config = dict(
    n_layer=12,
    n_kv_head=1,
    head_dim=64,
    d_mlp=1216,
    vocab_size=8192,
    tie_embeddings=True,
    init_std_o=0.0,
    lr=0.00591,
    lr_mult_o=3.0,
    lr_mult_down=1.5,
    decay_fraction=0.781,
    z_loss=0.0001,
    steps=4577,
)
MLP neurons of a small language model. Each row is named by its layer, matrix (down: output weights) and neuron, and shows model dimensions 149-244. Each number is 50 + 15 x the weight over its row's rms, rounded and kept within 0 to 99. A neuron's up and down rows have the sign that makes its largest values positive.
A block is one neuron, or neurons of one layer that tend to fire together. After each block is what it responds to, as a language model described it from the Wikipedia text at the highest values.

L2.down38:46 45 60 55 57 49 53 32 54 26 53 37 64 40 56 46 72 70 51 64 47 35 97 63 51 50 51 51 32 57 48 65 20 40 62 43 27 56 63 73 37 18 63 72 63 74 20 33 57 35 51 55 35 28 27 60 25 53 66 53 74 50 60 52 46 56 58 57 49 53 62 60 60 36 45 56 47 21 32 50 51 30 43 46 40 37 44 64 58 63 46 20 45 54 47 32
L2.down199:34 27 48 20 57 27 31 40 41 66 58 27 72 42 74 43 34 27 63 50 52 53 52 70 51 59 54 59 74 45 62 34 54 67 57 38 43 55 34 54 65 41 59 49 29 26 59 46 43 65 73 61 31 35 32 23 55 39 65 42 65 57 52 48 66 75 87 41 54 71 33 37 49 54 47 49 33 28 51 57 60 37 66 62 37 35 66 68 28 44 60 47 20 47 77 39
L2.down483:44 46 57 68 64 43 53 38 79 07 73 59 52 42 32 59 39 42 63 47 59 74 35 44 25 50 70 33 55 64 66 50 56 72 44 76 64 64 73 50 40 32 52 30 44 37 47 50 51 39 56 37 60 52 36 55 40 80 79 48 45 37 57 37 44 57 57 35 57 35 83 32 58 26 98 34 48 52 48 55 64 41 48 48 68 12 45 34 48 92 51 49 67 49 55 64
L2.down655:28 57 58 56 61 43 61 56 21 56 58 56 71 36 22 78 47 38 28 49 41 21 54 53 49 22 39 72 54 53 39 41 44 47 41 46 49 64 46 49 77 58 49 49 25 67 71 63 75 47 40 45 79 57 43 59 53 26 44 50 72 84 35 99 59 54 58 65 38 77 66 60 26 82 56 37 43 32 63 51 34 53 66 47 40 66 65 82 40 57 62 51 63 53 69 55
L2.down849:42 38 33 21 70 49 71 68 38 33 42 38 39 36 36 44 53 52 51 26 63 56 44 58 31 63 41 28 37 53 41 40 59 56 63 68 43 41 32 48 45 46 79 53 20 53 66 27 50 53 61 48 70 45 54 61 51 40 47 71 45 58 82 95 39 62 47 44 47 29 71 59 35 41 55 37 24 53 28 52 69 60 44 55 39 95 55 52 77 46 60 67 32 37 43 49
L2.down974:60 19 19 43 45 37 53 34 67 66 66 78 10 54 43 51 38 57 58 85 37 42 77 72 72 42 73 24 49 32 72 50 65 33 35 53 67 56 51 44 44 51 48 59 45 53 69 48 67 46 39 37 39 47 76 47 55 31 55 51 47 38 60 53 51 49 61 36 61 71 24 75 55 52 56 42 76 74 49 30 33 42 20 48 27 66 34 73 21 31 76 95 42 16 48 54
L2.down1178:41 72 31 46 59 39 29 19 49 67 43 18 76 51 57 40 83 55 47 66 24 71 66 58 65 37 60 33 32 53 70 53 39 42 43 36 40 62 43 56 80 54 42 60 50 49 33 37 68 47 56 65 59 25 52 50 17 54 50 57 33 50 56 59 50 79 57 58 31 60 59 54 39 49 48 38 67 58 55 62 42 44 32 70 70 66 46 52 21 44 74 49 52 66 56 37
L2.down1197:36 43 62 49 52 45 66 67 58 80 33 84 56 59 55 74 58 42 58 61 57 57 73 61 31 27 70 42 42 48 43 57 54 54 57 52 59 45 56 45 58 47 37 56 52 44 52 44 34 44 32 62 69 56 46 48 36 37 64 09 65 34 58 63 74 61 35 40 58 45 52 61 43 30 39 79 38 61 22 50 40 47 47 62 70 56 52 53 62 53 64 43 47 68 35 37
Responds to: Mid-word fragments, esp. "on"

L2.down158:20 14 42 63 31 58 38 65 27 05 37 35 50 63 12 53 27 53 55 53 39 45 58 48 58 63 38 25 50 62 36 81 50 36 50 08 62 30 38 76 44 55 41 25 37 30 25 52 64 74 54 74 66 50 51 50 43 42 43 45 34 68 45 56 55 43 70 51 66 61 63 46 48 53 44 53 71 53 62 36 70 54 37 59 37 64 57 11 20 49 67 17 34 29 32 65
L2.down230:46 50 46 59 37 39 49 78 40 67 25 48 52 43 44 46 61 42 62 54 61 45 58 55 42 53 77 60 52 67 36 54 43 41 26 72 13 40 53 37 83 31 60 60 60 53 51 65 69 48 84 43 65 29 48 68 80 67 56 57 52 61 63 61 34 76 56 59 84 67 23 51 65 57 41 41 68 44 55 42 32 61 39 53 17 56 49 58 67 74 13 52 49 32 20 52
L2.down430:55 26 40 63 47 46 56 39 38 66 61 33 44 55 64 55 46 66 67 63 73 19 40 58 38 68 51 38 28 60 65 52 68 34 49 46 43 15 31 57 47 37 32 37 38 36 72 61 58 55 53 44 42 41 42 56 61 69 23 24 46 45 38 36 47 53 60 19 70 89 81 56 33 39 57 35 40 33 56 63 37 74 67 35 60 39 61 59 40 76 74 69 29 58 36 65
L2.down443:58 39 43 34 32 53 53 43 47 76 51 47 34 32 56 43 38 82 52 61 61 70 20 48 59 17 34 21 38 53 36 47 48 44 18 61 58 29 42 81 56 60 64 42 29 72 52 63 34 30 75 38 78 54 42 59 47 56 26 45 65 45 76 47 52 52 50 25 52 62 39 48 31 63 70 48 76 28 74 75 59 49 41 37 58 65 64 59 52 42 23 45 56 47 41 57
L2.down519:54 55 31 62 50 49 56 31 40 51 55 72 66 58 42 48 70 54 70 53 75 46 37 80 52 40 57 30 61 56 57 45 55 52 29 77 56 43 50 61 80 40 55 58 37 39 39 47 48 57 23 62 47 55 38 70 80 57 60 62 32 35 44 44 63 48 48 30 58 47 59 45 65 65 57 85 45 64 36 39 38 52 17 60 42 67 51 56 39 32 53 51 51 55 64 41
L2.down750:59 44 32 66 60 57 50 57 30 63 56 45 40 53 80 27 78 54 46 54 58 63 51 49 30 57 62 43 68 55 38 43 69 48 50 41 60 86 71 56 51 58 27 34 72 33 64 33 60 62 49 33 44 55 75 67 48 43 39 64 58 69 64 67 59 65 55 30 37 56 45 41 41 26 80 65 51 71 59 47 92 48 54 74 56 40 44 61 40 46 50 33 58 44 43 73
L2.down1016:33 49 54 47 53 40 72 42 50 49 46 44 60 63 30 49 53 46 63 38 68 45 47 48 35 48 34 49 74 56 35 46 30 65 64 51 76 67 49 50 48 61 48 62 16 65 90 35 32 22 48 44 48 41 39 44 34 39 79 21 60 60 50 48 34 53 57 61 51 51 56 43 41 25 77 80 51 71 55 64 61 24 59 19 36 42 61 60 48 95 61 48 51 54 47 16
L2.down1084:48 63 55 79 55 55 68 46 57 39 57 41 40 33 32 56 39 27 66 52 59 55 44 35 49 53 43 47 50 35 36 60 50 60 37 52 66 75 66 22 63 11 55 64 23 52 55 42 44 40 49 34 53 59 69 43 59 64 44 44 23 62 56 56 60 40 76 47 75 46 43 40 54 22 70 58 58 63 33 49 55 47 61 50 46 70 44 79 62 47 69 84 52 78 29 71
Responds to: Capitalized word-start fragments

L2.down152:32 77 50 07 39 50 62 48 60 80 37 74 77 45 57 42 65 25 25 47 48 53 31 45 97 48 61 42 53 47 44 54 30 45 58 46 67 51 31 72 58 56 42 34 45 72 61 59 63 64 60 43 47 64 33 61 53 41 35 62 36 69 30 28 53 73 44 43 66 61 71 61 54 57 15 50 22 58 60 51 46 23 31 36 62 13 39 69 49 26 68 57 65 32 76 68
L2.down336:51 60 52 55 65 88 57 21 75 41 50 54 62 66 35 80 65 85 45 60 40 48 60 65 77 53 74 56 55 34 61 78 49 30 76 46 52 28 42 90 67 34 73 20 65 52 52 53 66 30 82 45 67 40 49 71 58 72 44 43 61 54 38 78 69 72 66 44 56 50 72 60 68 26 76 53 50 35 38 66 38 12 44 50 67 69 26 51 73 51 50 26 48 40 54 41
L2.down337:73 33 34 65 65 58 57 80 52 40 62 49 17 67 59 51 54 68 40 28 44 47 43 09 58 37 32 61 28 85 29 38 66 45 60 34 34 51 61 41 33 62 47 52 23 44 61 39 17 23 61 29 77 25 16 63 55 52 54 42 38 71 35 48 31 34 65 59 38 57 94 70 39 76 72 55 48 26 73 65 51 44 55 47 47 57 64 59 57 19 56 38 72 66 50 57
L2.down470:49 50 66 62 43 50 43 37 22 86 55 33 47 23 80 30 44 60 45 48 59 55 62 35 41 40 40 45 58 55 44 50 46 55 61 58 49 56 26 59 62 47 61 30 75 55 70 53 62 62 45 37 53 44 66 65 26 54 60 51 42 35 29 50 51 40 55 43 36 46 57 49 45 39 67 35 29 29 57 49 59 79 58 24 29 73 39 43 48 44 51 22 29 34 56 61
L2.down644:34 67 75 70 37 52 40 70 68 44 68 43 36 48 55 28 63 71 30 49 63 59 78 80 50 51 36 52 43 53 39 74 49 31 62 51 49 38 25 37 44 48 59 41 50 44 53 43 17 55 59 54 36 23 39 50 50 43 42 61 46 71 38 35 73 37 51 53 58 52 48 47 54 49 60 64 21 50 69 71 17 65 34 79 41 41 49 54 58 45 70 34 57 53 56 41
L2.down768:39 43 70 69 63 72 52 27 48 29 38 25 62 59 37 65 35 50 43 54 44 33 48 38 82 84 47 50 51 52 80 60 36 50 34 55 43 53 71 66 57 35 49 54 66 53 53 32 33 58 41 45 42 50 69 35 70 48 60 34 65 55 63 34 45 52 50 54 49 48 56 32 73 62 30 20 45 82 42 56 65 52 66 57 31 31 44 41 45 57 75 47 46 45 60 39
L2.down866:26 63 45 45 27 52 45 17 69 71 30 38 28 56 57 31 70 68 23 81 61 31 50 46 45 53 54 59 38 43 76 39 56 31 43 66 47 49 55 62 53 32 34 47 71 31 46 59 35 49 42 56 65 70 28 33 51 41 49 90 42 44 41 70 61 73 12 55 38 41 65 62 42 62 57 41 66 48 18 75 52 44 41 73 36 45 45 65 39 64 37 73 54 98 45 38
L2.down1161:74 38 23 48 72 34 76 48 76 27 74 43 56 65 85 42 38 38 30 62 53 52 64 39 40 72 43 37 30 58 51 53 83 39 60 15 29 54 65 22 57 49 27 65 43 40 60 51 53 30 45 35 42 72 46 54 47 70 28 39 40 67 50 32 57 64 57 29 53 54 38 44 34 64 38 42 60 66 67 33 55 38 53 56 64 82 78 30 61 43 47 60 41 58 47 37
Responds to: Table header and delimiter tokens

L6.down637:53 72 26 48 64 65 32 45 82 55 58 35 55 42 47 65 29 75 84 52 58 36 49 49 52 36 54 49 50 60 32 39 21 73 58 79 33 65 44 52 65 77 58 30 53 23 39 54 71 64 50 51 53 55 55 51 48 15 33 51 58 73 47 42 68 44 36 66 35 58 57 43 55 49 88 48 51 61 53 52 34 58 55 64 52 64 57 38 85 60 48 48 59 29 46 41
Responds to: Career section headings

L5.down247:26 73 52 33 62 33 57 36 38 48 59 65 58 35 69 73 52 38 41 34 57 83 38 40 24 37 64 46 73 61 61 36 60 75 33 43 19 23 24 73 50 84 41 69 41 44 45 51 64 36 32 50 76 51 63 59 20 41 70 82 60 50 31 38 48 46 53 68 53 55 55 77 54 49 64 67 49 54 57 69 50 53 37 49 51 22 70 60 37 55 64 62 53 30 70 47
L5.down271:48 49 67 86 27 51 63 60 51 45 14 51 62 72 45 49 29 64 49 37 30 48 42 82 38 52 72 61 60 85 78 44 28 40 63 36 70 70 39 50 35 27 61 59 36 53 45 42 61 44 57 40 66 42 55 44 34 43 54 33 55 48 35 27 64 76 57 24 49 72 35 03 37 40 49 44 30 61 48 50 37 50 52 73 47 15 52 44 43 28 70 46 61 71 67 43
L5.down279:68 61 54 39 37 53 58 34 63 46 66 38 56 33 26 31 42 59 44 73 05 46 47 43 52 54 53 64 39 63 61 51 58 76 74 57 32 68 52 31 89 44 52 36 41 60 63 56 48 45 39 34 31 41 78 73 31 61 38 28 33 36 42 58 67 32 50 65 56 50 48 33 54 63 81 49 56 45 14 60 43 59 28 55 57 43 29 66 52 47 48 55 52 32 75 71
L5.down333:61 44 39 42 26 50 57 46 64 61 38 41 55 44 38 49 56 64 46 42 64 32 44 30 33 29 59 42 28 30 39 53 18 63 33 38 56 79 69 54 32 52 53 50 35 56 73 61 34 54 47 38 61 50 60 59 77 45 55 57 77 57 41 33 39 48 60 70 54 77 60 08 69 54 50 62 64 53 56 39 39 09 52 25 43 62 73 49 56 43 28 58 50 50 44 62
L5.down356:57 37 63 49 52 35 42 38 47 44 50 71 50 47 67 51 43 39 64 31 47 47 52 53 24 44 48 62 48 20 66 53 74 49 40 31 38 43 72 30 25 54 60 51 32 67 27 39 84 51 28 39 49 49 35 55 43 36 38 28 20 28 28 51 41 57 41 29 49 43 49 43 53 45 49 63 56 67 41 74 48 52 16 52 57 24 20 82 62 33 68 35 57 34 67 80
L5.down614:49 67 40 54 36 30 58 42 45 36 25 52 66 36 49 59 37 55 76 88 53 78 54 60 27 37 46 68 45 44 23 33 53 51 80 43 48 10 50 44 49 75 66 40 65 54 42 47 35 78 41 59 03 46 66 61 47 66 65 30 45 57 58 39 39 55 65 50 30 71 39 64 22 41 87 78 55 73 55 58 56 40 46 63 48 40 52 42 39 66 54 46 36 52 27 46
L5.down888:56 59 63 90 36 35 30 51 53 47 51 54 67 41 50 35 43 65 36 42 50 68 55 51 57 65 74 37 39 75 30 53 66 55 29 68 46 32 68 42 33 64 37 70 43 41 67 59 53 47 43 73 26 76 69 64 58 75 18 65 56 43 64 45 65 50 39 48 07 53 72 45 30 61 38 44 52 57 45 71 31 38 49 50 25 63 63 55 52 44 46 38 19 48 78 27
L5.down997:48 53 30 68 53 43 59 70 48 56 57 41 35 37 65 47 50 33 64 40 36 85 54 81 27 42 62 31 82 14 50 71 70 63 36 55 61 35 40 37 53 47 54 57 39 39 53 84 49 47 59 45 42 20 43 30 57 47 64 56 57 45 58 48 30 48 36 51 44 68 40 50 28 53 72 52 32 55 56 87 78 64 63 46 53 29 62 31 52 24 19 36 70 61 74 68
Responds to: Word-initial prefix pieces

L2.down4:37 72 41 63 34 62 65 42 54 50 60 44 63 43 61 74 87 51 57 58 70 52 48 42 41 45 61 30 45 58 36 62 66 41 65 60 25 75 75 52 54 78 55 60 50 55 54 31 27 74 53 59 47 41 61 61 46 50 64 67 42 33 71 69 44 54 06 67 50 75 57 56 74 39 57 58 68 33 59 58 41 82 45 35 52 42 65 67 57 57 47 36 37 65 15 67
L2.down73:24 74 44 50 50 50 39 92 09 39 36 44 53 51 45 58 54 66 50 59 25 30 47 61 17 46 42 61 62 62 39 49 76 61 35 58 34 39 42 21 25 53 46 58 55 46 46 65 54 84 45 53 23 39 57 63 82 63 24 60 54 55 39 47 52 56 24 38 33 82 42 41 25 42 62 46 54 52 60 73 81 45 42 66 62 63 50 30 49 40 58 81 31 41 50 38
L2.down448:36 20 63 55 50 59 52 54 49 62 46 56 20 66 60 62 45 49 38 63 57 47 62 36 44 20 32 61 79 73 47 39 20 34 73 37 65 13 53 52 63 56 66 67 58 53 48 55 01 80 27 45 69 32 56 39 25 64 28 26 56 41 33 43 66 37 45 49 57 64 47 61 54 86 45 66 42 72 61 57 54 00 38 56 64 41 59 31 27 44 81 48 38 46 47 37
L2.down499:46 57 50 53 49 68 29 35 43 60 55 20 40 69 30 44 43 42 08 20 48 65 58 49 21 70 67 44 69 23 34 63 76 46 56 37 48 37 63 53 45 36 57 48 40 52 49 11 54 40 77 55 44 58 57 31 44 61 27 16 45 51 48 46 50 38 47 34 50 76 49 28 44 72 59 47 64 70 58 62 38 48 46 40 67 60 24 45 57 41 42 52 75 39 51 55
L2.down783:44 48 57 37 35 53 72 48 43 50 51 66 45 36 38 51 40 45 64 51 38 72 28 68 60 48 49 37 57 42 63 41 42 30 44 45 53 48 32 29 37 35 39 35 49 54 44 59 54 50 60 31 59 45 35 54 59 55 39 32 46 83 34 44 68 65 62 49 47 58 27 53 48 60 54 46 39 25 40 51 71 70 63 38 52 29 31 64 60 32 35 68 37 41 49 47
L2.down859:57 36 56 48 50 47 59 54 45 69 39 44 78 53 55 22 60 66 21 78 44 30 52 50 40 70 31 64 75 81 32 61 41 58 78 61 44 66 39 37 66 48 68 38 22 51 36 27 31 77 62 31 68 56 25 74 49 70 64 76 23 75 48 43 64 78 67 50 62 51 50 34 54 54 41 38 65 89 48 67 60 32 67 59 60 71 39 48 35 68 49 47 56 69 52 33
L2.down926:74 68 71 48 43 76 28 59 55 32 58 46 71 52 42 68 57 40 58 46 55 54 39 59 44 31 63 46 31 40 43 30 69 57 58 64 47 39 40 56 31 26 39 56 50 59 60 52 24 56 46 28 48 57 63 63 35 45 22 45 42 68 45 56 34 61 76 58 43 70 57 62 39 42 55 66 48 55 14 55 46 32 56 61 35 42 48 28 56 37 35 58 52 67 67 31
L2.down1057:29 36 78 55 50 46 45 43 40 33 70 51 51 41 45 68 42 22 72 13 52 15 32 41 57 47 59 56 72 16 41 54 45 15 48 72 40 27 47 45 60 48 57 51 27 61 58 60 49 51 60 40 51 56 40 43 41 41 67 41 30 46 51 57 61 67 51 10 67 61 67 55 44 41 41 45 39 58 47 45 53 24 58 53 67 67 32 48 61 37 14 54 68 23 43 45
Responds to: Word stems before suffixes

L5.down215:58 66 52 15 42 37 64 51 48 39 55 48 68 51 49 43 17 51 70 36 67 51 55 84 50 34 55 44 16 39 50 44 67 54 58 26 41 31 43 58 38 27 29 45 61 25 52 52 34 51 59 28 45 80 47 71 33 57 33 54 47 77 51 66 47 61 29 39 31 45 48 43 63 30 16 48 66 20 59 64 34 47 49 66 48 69 55 17 45 64 48 35 47 51 53 57
L5.down276:67 40 41 84 46 48 48 58 54 38 55 28 54 48 43 67 29 63 29 63 42 52 55 60 56 54 29 71 48 44 52 66 25 37 58 15 40 82 28 44 29 53 92 53 63 43 62 30 57 00 42 39 71 57 41 62 68 53 66 44 78 44 58 42 78 73 56 54 36 31 40 60 63 66 57 53 67 48 44 68 67 78 51 32 47 48 62 27 45 45 66 50 46 56 37 47
L5.down500:55 42 68 50 28 75 58 31 36 65 62 38 56 28 59 66 45 61 42 50 46 36 79 51 48 23 58 36 39 38 28 74 12 75 25 60 32 51 33 48 46 42 53 52 39 31 62 53 30 58 51 45 55 25 58 44 46 40 59 30 67 47 56 56 30 45 20 55 85 57 22 37 66 54 54 29 69 46 27 75 76 82 82 50 51 54 79 39 42 56 49 31 37 23 31 30
L5.down516:30 10 67 52 52 72 65 77 36 65 44 42 39 48 54 66 55 72 60 63 60 48 58 24 43 83 55 21 37 56 28 58 74 51 59 49 70 43 56 33 56 50 38 60 32 35 35 31 35 49 47 49 74 38 56 47 58 59 44 47 77 68 50 73 75 62 48 32 56 52 43 48 54 32 40 46 53 30 53 47 68 66 49 73 38 73 60 41 49 49 47 45 39 43 45 31
L5.down692:69 58 34 61 50 53 24 52 59 55 65 30 56 36 66 36 43 66 45 50 69 54 47 40 62 36 35 48 51 24 68 83 47 66 48 62 53 55 23 53 62 29 59 45 50 70 50 21 39 33 33 70 64 32 54 66 50 50 40 18 45 20 63 27 64 57 40 50 54 59 46 33 40 68 56 77 64 41 52 66 63 72 50 59 33 31 73 64 64 60 60 32 08 41 83 40
L5.down882:50 38 85 45 68 60 55 40 41 61 58 51 57 35 29 47 29 64 65 36 59 20 46 51 54 36 46 58 61 42 40 72 17 59 68 19 46 42 47 49 62 43 31 62 69 38 51 67 66 73 86 58 66 35 35 51 70 61 38 42 67 54 56 38 43 63 75 65 88 50 60 53 58 46 31 45 64 73 50 26 53 83 67 50 41 73 50 58 42 71 69 47 30 42 39 51
L5.down912:53 48 56 24 50 54 21 57 56 65 80 49 41 57 34 78 64 54 59 80 45 65 72 68 47 38 64 68 51 61 59 47 40 66 53 32 46 53 72 49 66 62 57 58 53 64 36 63 33 14 69 42 46 30 38 53 74 57 54 41 45 51 29 32 82 47 52 48 64 63 71 48 67 70 49 32 73 49 65 65 64 57 58 38 86 54 73 59 54 57 33 54 56 50 39 30
L5.down920:41 46 59 45 35 60 49 45 73 56 23 42 56 26 20 35 63 54 20 45 35 46 59 62 27 65 60 41 52 49 54 27 36 73 57 65 52 47 61 31 42 17 28 64 41 53 50 38 30 69 62 44 44 43 63 66 36 54 44 23 56 61 38 73 33 45 50 78 43 35 69 33 71 23 33 35 69 62 62 57 72 55 30 35 35 28 72 73 49 40 56 47 37 61 59 37
Responds to: Person nouns like man, boy

L5.down37:75 72 52 62 54 42 66 42 50 54 46 54 74 18 67 60 52 64 66 67 32 47 26 60 40 51 60 50 48 44 79 46 41 37 25 56 33 48 25 49 68 46 43 61 54 68 66 56 36 64 35 52 52 24 12 56 35 72 54 32 57 38 63 30 59 33 31 27 74 60 89 63 53 33 58 45 60 30 58 63 34 29 41 40 77 50 60 39 43 56 83 76 39 27 75 52
L5.down46:80 52 67 63 70 44 44 66 73 69 55 53 41 70 32 45 28 33 49 67 65 48 40 65 40 39 41 54 51 37 64 48 45 18 75 42 53 36 39 50 62 69 63 54 35 54 54 33 71 66 54 50 40 38 51 28 34 73 49 73 63 28 56 59 62 37 20 50 51 64 40 89 41 63 56 56 47 32 43 72 42 61 74 59 53 46 54 47 61 67 68 33 26 50 42 39
L5.down174:60 32 55 52 44 59 49 63 32 40 72 62 34 34 74 47 52 52 34 82 79 56 40 69 56 52 27 44 35 51 37 57 59 23 56 47 32 47 38 59 22 66 67 46 27 62 53 59 48 53 46 56 64 35 43 54 51 75 50 65 42 50 63 47 52 41 46 16 25 40 60 42 65 70 67 38 35 35 21 57 63 20 57 58 29 70 22 37 34 65 44 45 42 82 45 51
L5.down435:57 05 64 43 64 42 36 52 60 78 33 33 81 63 70 46 37 35 33 63 49 81 53 51 74 76 52 66 50 63 72 59 58 50 68 82 24 62 53 63 47 41 39 38 46 33 64 40 18 27 67 65 61 44 67 47 59 58 35 44 69 42 56 75 50 66 46 51 48 66 44 50 44 40 52 50 36 38 67 32 25 53 47 70 54 65 43 51 42 52 39 23 55 56 40 58
L5.down779:56 46 59 56 65 52 57 60 30 67 54 27 66 37 67 44 41 49 63 46 58 47 61 36 63 64 39 30 37 53 53 17 54 42 42 43 65 36 84 55 29 63 73 39 60 36 77 74 46 45 25 47 59 25 51 44 28 38 27 61 49 42 47 44 46 57 46 56 46 58 69 15 52 54 49 28 32 19 57 53 51 55 72 21 55 59 48 40 37 42 44 37 37 69 31 40
L5.down803:69 70 65 80 74 64 48 33 51 50 44 40 77 65 63 43 49 55 45 21 50 64 53 33 67 59 79 58 63 56 46 71 35 48 40 28 52 80 57 56 58 54 67 78 46 34 66 56 69 46 68 47 32 43 56 22 48 48 65 55 57 37 49 67 49 37 36 43 65 26 45 77 50 52 42 59 48 48 55 31 52 65 63 52 41 61 50 17 48 43 59 75 69 36 31 46
L5.down1044:51 39 61 52 47 43 68 55 64 56 44 47 67 35 55 47 59 38 49 50 58 60 58 51 54 64 44 46 63 72 47 48 82 62 48 47 63 46 31 17 32 56 71 40 62 67 54 72 62 31 41 55 55 44 63 58 65 38 46 59 35 47 37 60 51 31 26 09 51 54 54 56 59 48 39 39 66 42 31 63 61 36 45 37 49 64 40 55 52 76 46 75 36 67 67 59
L5.down1064:34 55 57 68 55 58 69 54 43 66 36 41 55 70 70 54 35 38 47 65 43 29 57 58 57 69 66 53 18 66 33 20 27 65 55 31 57 46 56 55 61 46 43 28 46 41 43 08 37 34 61 30 37 28 38 38 48 40 32 56 24 25 50 58 83 54 48 81 40 47 40 59 44 39 42 28 62 60 33 72 41 40 26 69 76 83 42 54 77 57 50 28 52 61 77 83
Responds to: Number-preceding tokens

L6.down1052:49 39 48 42 41 54 35 56 70 61 59 70 28 38 70 46 37 56 32 39 54 51 47 34 84 44 19 41 46 50 38 47 28 44 46 45 42 44 43 63 40 70 40 39 43 70 76 52 53 60 40 60 21 42 32 34 49 66 53 62 35 75 23 55 38 29 40 37 40 41 51 33 29 47 56 65 57 54 42 29 69 64 59 46 40 51 50 55 52 42 54 50 30 49 13 45
Responds to: Numeric field endings